Weights of a small transformer language model: 15 layers.
MLP neurons of a small language model. Each row is named by its layer, matrix (down: output weights) and neuron, and shows model dimensions 48-175. Each number is 128 + 24 x the weight over its row's rms, rounded and kept within 0 to 255. Numbers have three digits each.
Before each neuron's rows, "fires before" lists the tokens most often just after its 100 highest values on Wikipedia text that the model never trained on. A number after a token or word is its count.

fires before: " |" 53, "–" 32, " |\n" 7
L11.down87:085109156117091156112140181118147133173082138137116108159145125135116151116125115146167147116122131105104143134106123107105153108175147138107114125130128117121143150122105165131109126104173078171123104121139205119118177127110127095152123153124138139103120156135112142100110170127109153121111115132136118151138122136155142147134115118109114136114132118133121113108120093098090096143175

fires before: ":" 27, " (" 25, "," 10, "." 6
L12.down171:117149173102137175125104108146181107141115152187104163110073092105191132115171146122132160139124130112148105153129143079145110092132132135140079121091147133095138074142113114153138143114117130130101101104100138160125154102148136141088125103104085133134138137124145126127076158107108104090124167103113143134148123135125114137170180137095111093105138104142166123064127135086122160115137

fires before: " |" 46, "–" 12, "\n" 7, ")" 6
L11.down1102:119142160171150118174119142121141128140101132191127143133102144098153166122175123142112121125108125118123099173135155116153139117150182083078159091123123125073148087101160156103135151147105149111143067104152108090130156099098119149149134133100120127137122075179126098117138115127098130107111130163128148127134146133113127120126139121105108123112097081107142133117123137147109115113138

fires before: "1" 34, "2" 18, "3" 9, "5" 8, "4" 6, "8" 6
L11.down32:129110076151124142139119125139151132169130121137078136097126136162124085152153122068092161146144105181155092128148131106162151099151146110111123111107139136096157146125155129133166112162139115092130116142108154177107098152129105099112101122113101148133147098107170130131138137113181170150090114136115123098140157138115144107108144104120155137136155094103086124146125142112163108134112

fires before: "1" 38, "2" 23, "3" 8
L6.down1189:156107143137112142175122080164143115135122133117122114111148126154082145171085116149119117132162158140106140111138115116147134173101144162158128098139112088128125125072147088148122131148127123125130093123139111102120096126117093126187120137134146132109133124103137130087177167131212111112152131157177131197100078118112115156154115152145108140114173152126120135138092132147140076134152

fires before: " " 86, "." 6
L12.down1274:118097154097172122139112139146136163119103110170161165089128132080112115129173127131148106081075155115156075132165104090125164136139191132126145156130116128088120131128149091126150159146142092141100125126131116134130133126136138115119139136105164140130152124135098120119160108139149125110101154153117171146120133120098111112174126160127098098124112111159130131127136164127147141111131

fires before: "1" 39, "2" 28, "3" 10, "5" 4, "4" 4
L6.down1254:136111127143128145152127135087118102120098120095135154121122100125151089144121110103123101088146164173136112076110139088079138117122134138129145138111114145106140137125127190127144122118121147118138120122112129112116133170177103159173139097138118138112141132121103135142100120094159114134140166148118169117192098137138153113130137112127081129083148142185127123127144121118123125185119

fires before: "1" 22, "9" 14, "3" 8, "2" 8, " century" 7
L12.down912:151122115088123163114130087118156170131121126130138112109176150160142125136099137136114116113138140167112101127078113114106144170091124128174090148161067109115143097150144117123158174089101106142138128128101143115153143085127136141155124156134124153096130121169113152137093162118190117113116160152126167138124123113116103128116142126118134153133170152107097124125140126061130137100085

fires before: " |" 37, " |\n" 9, "|" 8, "–" 7
L9.down1261:103077117141146132111104096130106166116142174102134166138123135131160107142127112128157132110137123152162126129116133127109128158161112101147118107141129119155147113146126143150169095131146116108143133127108144114145154112130121132121120124126133166135105129140141101120094110108188114128106135096145124088100111137115117118109114125153128118114150108127133138079101125129144147138136

fires before: "1" 42, "7" 12, "8" 7, "2" 7
L11.down654:143112120136095146117120157136107162133148077121153091156133111120068168154131132141095153091100134153120085136112125171158131082124142136108135188136145096115150119145117106175088116122100156097159131118122076116128131076110120131106144119116166089132123136152152131131145145106179111144119123142149154107128092122078141099125141128105113165157114147168127121126119162147124088117075

fires before: " be" 16, " |\n" 15, "3" 8, "4" 8, "1" 8, "5" 6
L12.down266:156168115125135116109113086126145106156103111122100128171171133124172132176159088112153150112109119150155144138090129115109135096106125116118126169138112117139097142109142115131126183109107089120141151105117103091133098153077119149112117128127162106110147116083144107143112132122122115157171141141141119127132120134133165103117125092116122085153106178130132092133137136132152154190124

fires before: "1" 34, "2" 29, " " 20
L11.down916:139159139094145152177140131150110206119163139159144144112131125098108175136127117138103108182093123137095138111099151146119120133110139095137124143143121141104088143143124103114114125087145116155146139118136151095113139140157090143093112171106125155125108093130101125128167110123118177139103134157097103159119133132108120143139128112149095158126126069117072093128156157080130141112128

fires before: " " 34, " –" 9, "1" 8, "age" 4, ")\n\n" 4
L9.down1275:081168145151126099114108121148128139088117130102141101123141164152115138124122118103117148089130114120070103149148114135154123155122123142093156102163116090165143135141131115119132145149092161115174180147109135099146139125157099099118104141145137144142114118088097143098130111132155108132135115103157138119157086096167126126107132156153170093110115148127134122130171100158118182111094

fires before: "1" 32, "2" 31, " |" 5
L5.down1220:151107140129137139116154155165171086134115122148145139107155113122152149154164122133136164133134150173131097141126143130141111132121149102102085118120118151130141131105116123131136128123125122095148112109121176147126148151106095112130115111126097118145086146149125140123129111110180162162135161078175136118168123145185103175097086116121087104135165127143125146105129114129144135116113

fires before: "1" 17, "2" 11, "3" 9, "6" 8, "%" 8, "8" 8
L12.down404:138162114138111138132102196118140118146139118142139100151104142153149147119090127097087126160145170102135106125162138114147120116143103144129156135145057070141110111146158134126121110123084161132102174142089135123095101187126129132125144153099140136089141146129138137098138147116091134122155145130119150159115091150128123117141131136125150139164174146129135113102112086155099078137138

fires before: " |" 41, ":" 7, " |\n" 7, "," 5
L12.down1219:098179129115125140148136168116133139150091157152118123146150125156156106125100142139111151141136145083106117164143171144103117129099117156081128131172128136096130105077135091122127141127141103147136117137154101123172121156116154117128116160117119100129142069100153141129114128153111148136087117112158160154099160084113149164113108128148110151098101153149115165099102097103099149115158

fires before: " " 32, " |" 24, "." 4
L5.down102:078098091127096100115153156170122114122150108137109147101138121136144117110131115119129117107135135140077114145140087119132104156100130097148128134130121129121148125153152110147126118159148121073101131166121131131139145112151089157155155116115114171162117138153168155121147156096112163114113105153148148096149160117133149150149134134184135075091071118162127104133091091085167123118156

fires before: "1" 33, "2" 16, "==" 6, "7" 5
L12.down428:080133097097142169133126147118138102165113144130163100127165155145121094132123097175147124139112149117115106119138123140104129163066118118128173166163106132140104162137128133130116137162124084118161133145123144118116080105130150097115103170148140116139150132161147140127130177110201169154085159106139180127138133110152188113119119090145090104130107122144091110154131113115125115108157

fires before: " |" 54, " " 9
L6.down664:132119150145117168101135082164114142119090176148168142139134190121149094118156116159141129142124145168072159139106121089129127123097121148125128130102119050136106106117122102153116096129162131090137130094128128150118159140129124090135155132068124124129108121159130124134142108128139054118111145131139118114149145124124130137142123103099152133130162162180098175151134151118108161126128

fires before: " " 31, " |" 23, "," 6, "2" 4
L5.down423:120131102104121137090150082137154165130158079061118120133108148113131141122147141079099149186110165127109117118116141135128115154130114157102099144170140122118118172148122119140159110121102108157169110153128110136138132097155161158147114129090133141130163131149127162122121123118120091137143087127152140127109130152136135136126128175127106076113146098177151066117139128093112109126135

fires before: " |" 46, ":" 15
L12.down623:122132181143152103115135113114142128139148103112141146148152161126120106098168111131146128146121119119115146143133118121113131132149174143144134130084123113108117160131112149103122139192099151160147131101128166125101142131100151112139115133152147147106149116111170129118132125146063109094100135130133154138075169091105141089121102142143058134168136117142130120111127069143091142164161

fires before: " |" 29, ":" 25, ")" 4
L12.down143:123144121128124161132126113099128182115121105144127125130158140148141077150120134170129119128137114113092117132121123137118149110116121118125166167125063105112137108135105174116145186128108116133125101111151108146152131145109126113141118162157120118109104089097096125123134144166098120140099141147183122160085109172134147134113184103142144160150119129146145108180101115139105125101139

fires before: "." 36, "," 19, "8" 6, "1" 5, "7" 4
L11.down805:099140092170132102175123124096114116134108104117138112122125121178140146092112143094154118149099128135153117132137133105137103125131127137085126142139124132142100136123178132156151133101163120146135149066119123143124163144127116109150136174109108097132130132141143130085132095145083138143131105131125167125157159113092129125120136145123141171143120136081138188152130100143127099133100

fires before: "3" 20, "5" 16, "7" 12, "6" 12, "4" 9, "1" 8
L11.down735:110106143100122159170132154145097140109123127110124153114130120081090125142143141132095096134168080128151102120110136109140122171176121099107148117179095080141172114143119126121152129076114134143149127107151096097119135128117149134165124138113141128130131121157107119169187090141137140151113175123152174140139072099134173128117137106152087145123120125129172126168117160156145167119128

fires before: "1" 36, "2" 25, "3" 8
L6.down431:083163104142144154126140105113102144141073128106148129152140119114138113139137106135098100083107120157161144114094163104170137098159151137104143140099128151108149102119115150116120134135124132111135101128096112128132137137137088167137143158122089075125135149138179123101141131111132164159091124104140169120127137130148190109153137137095115172083134159164117169132103097168138106124138

fires before: "," 47, "3" 10, ")" 8, "\"" 5, " |\n" 4, "4" 4
L12.down1153:108174136116147140152093116155098104153094121120151120099130145089129126081124138106166158088111128122151125108113088113126126104097072150126164137132134123168132144094127093135114142131158115148125104144115131125121125112140122165121146103144138092140112131098094117136099095107166174142176128125156145142113145149128127110081155126127098132162156157132118153105119140085134161137145

fires before: " |" 34, " " 12, "8" 8, " |\n" 6, "2" 6, "|" 6
L9.down202:118122166128128090135145111154130108077125155131128136061097158143121137144107172171138125141126135199124132171106110118123155159110106125127139161141081127118123110115113120094136141157153141092130122126125138149136146120092099155125140128118169095172116123104158148155113137131108087141133122149147100088147148154118102160111116135144152122069156114102117131099145120144117103117159

fires before: "," 60, " the" 11, " |\n" 11
L6.down127:105121132117164116133120147155149152149136110164089105119161177116138161142150148103122096136116129105103161136126139143164142167124092125165138134118155133164149154151140092121133132135098112143092127158131122107111097121149096102119115133127099120127135158127104105161104182103111139113142115122129144154097133118086120146085112138097113102144087085153141108091149103144160100109137

fires before: "-" 23, "3" 12, ")" 9, "(s" 6, "B" 4, ":" 4
L12.down570:099128128144123151119111086111142116166151134135098145136163103129141094139131126126109117108159099163141126129154097105124129101112102153168192108111148135116097088122158070112118164170127161148148114136145125100109127106150163139160144103098090136140132124132105167122131132137131187110170100110113122143117149142174141130168081097084122107159168173088120104135131123109120097107158

fires before: "1" 20, "2" 17, "8" 6, "4" 6, "5" 6, "0" 6
L11.down1104:117097129167123117159161095130165157073137117111115066115130120177132117132195123139128171125113102140148129168134090129133132130101159118105104140178136127120148135117140113158147112113142152096151129176126162119139144156121099167147121087119090128113115099141121123127103103087109093133111192110130119092149141120126099122142125127119130134129111142160111128132144092140080124107097

fires before: " |" 33, "," 19, " (" 4
L12.down420:121178122138146107115102107135139119116095100134152139098157167136092143141142094149116117099133128121157144127184140116129135139125161147163129089137104126099070079122142105127153123146089132134143136127105143106124108111081134120180138127092136122157155131125128136105153162098141107153151150118121137133155125125131118133138102175102099116171137134171102102162089160096105193119114

fires before: " |" 46, " |\n" 8, ";" 6, " " 4
L9.down1210:103103162096155145106123126141127151133135123153124128128137140124152150133173106150133123156149132116102149133134136126185105112093081073132145152147110129134134112129097108116192116109125128156129113129195114137139109120151151119122104120122096149159139140128128086140129142150157105126088157119122131169128115152157143125117124119140137128134104170082167132104106164117144151111083

fires before: "9" 77, "8" 16
L9.down667:135152152083107165088086147113136144159131118104092122100130132166191122118107171123137163127130108156166120126128140119127134149123172086123123138129146151129110126121096104132144136158127128121121116112100121140137089173064133167105157152130162149118165147174157109084111115121153088110124142119144104138096099122120165119125150066145140108123119146102117146167147157150168144091134

fires before: "2" 26, "1" 19, "9" 8, "(s" 4, " in" 4
L12.down920:131101118136154144146122105157112119130110143135173133118093116158136125132123141139144104136092162129151122092127109113122118143147136141087150116165096145120107164131152143125169147095135140134094113091122086144117111146101104121109154125180171133135118103138123131142139104160089128119116113137109138132139072091125159128110190116125120140151103122122180166132093056120133153089112

fires before: "1" 19, " " 17, "9" 15, "-" 7, "\n\n" 7, "born" 4
L9.down1077:104136116150153128145160087169145138107124098128151139113137133109162180110139118122137155106100136122090143145128132102161141154120172132133138155121104079149123088123153088141150123134136111140112196139108131137163140105118102080149118132139134162103140092131140116095157119103146130138137128120098112125145106110093162130125131107167143171154147130098124108155143139143124121095127

fires before: "1" 32, "2" 28, "9" 19, "0" 7
L9.down591:159131131076127160123115115139112122157160117118118146131154138101145187123106104112109134147190110132149099162120093120114125134159108108128145137128130135117148093141148163149122121147128111127149150103122157138103137161115126162154193134125121111094146127114100107124096135123144136153124130087094186162116142100149083106127106095131102149165149125087144099146163136133130145123174

fires before: ":" 53, "-" 8, " |" 4, "\n" 4
L6.down733:147063147140125087106124170100145115125092126151142131115151148107161169105142128127123073122160130186178108137163151117148163092141079138155131119152113158124140135097138134112165151124137154151136139122106130115101091121086078136096075131140123130153132154106122127146137157118172136098139132096109161140135116112100117151134124130119147130090112152121126120097155132094124084083128

fires before: ":" 72
L12.down691:149123135162149141100162118104140149170053113104103149132141110102140172140153119139114163104104131127140094150135131120095116148135119099118171128091139116107151151131133149107139126117099176082166142142098093115143120127147132096129156104142143112115125157130148171118150146134106156125118063128105156103130142122139126128125095159165179151098187165153171092178153118118138126133135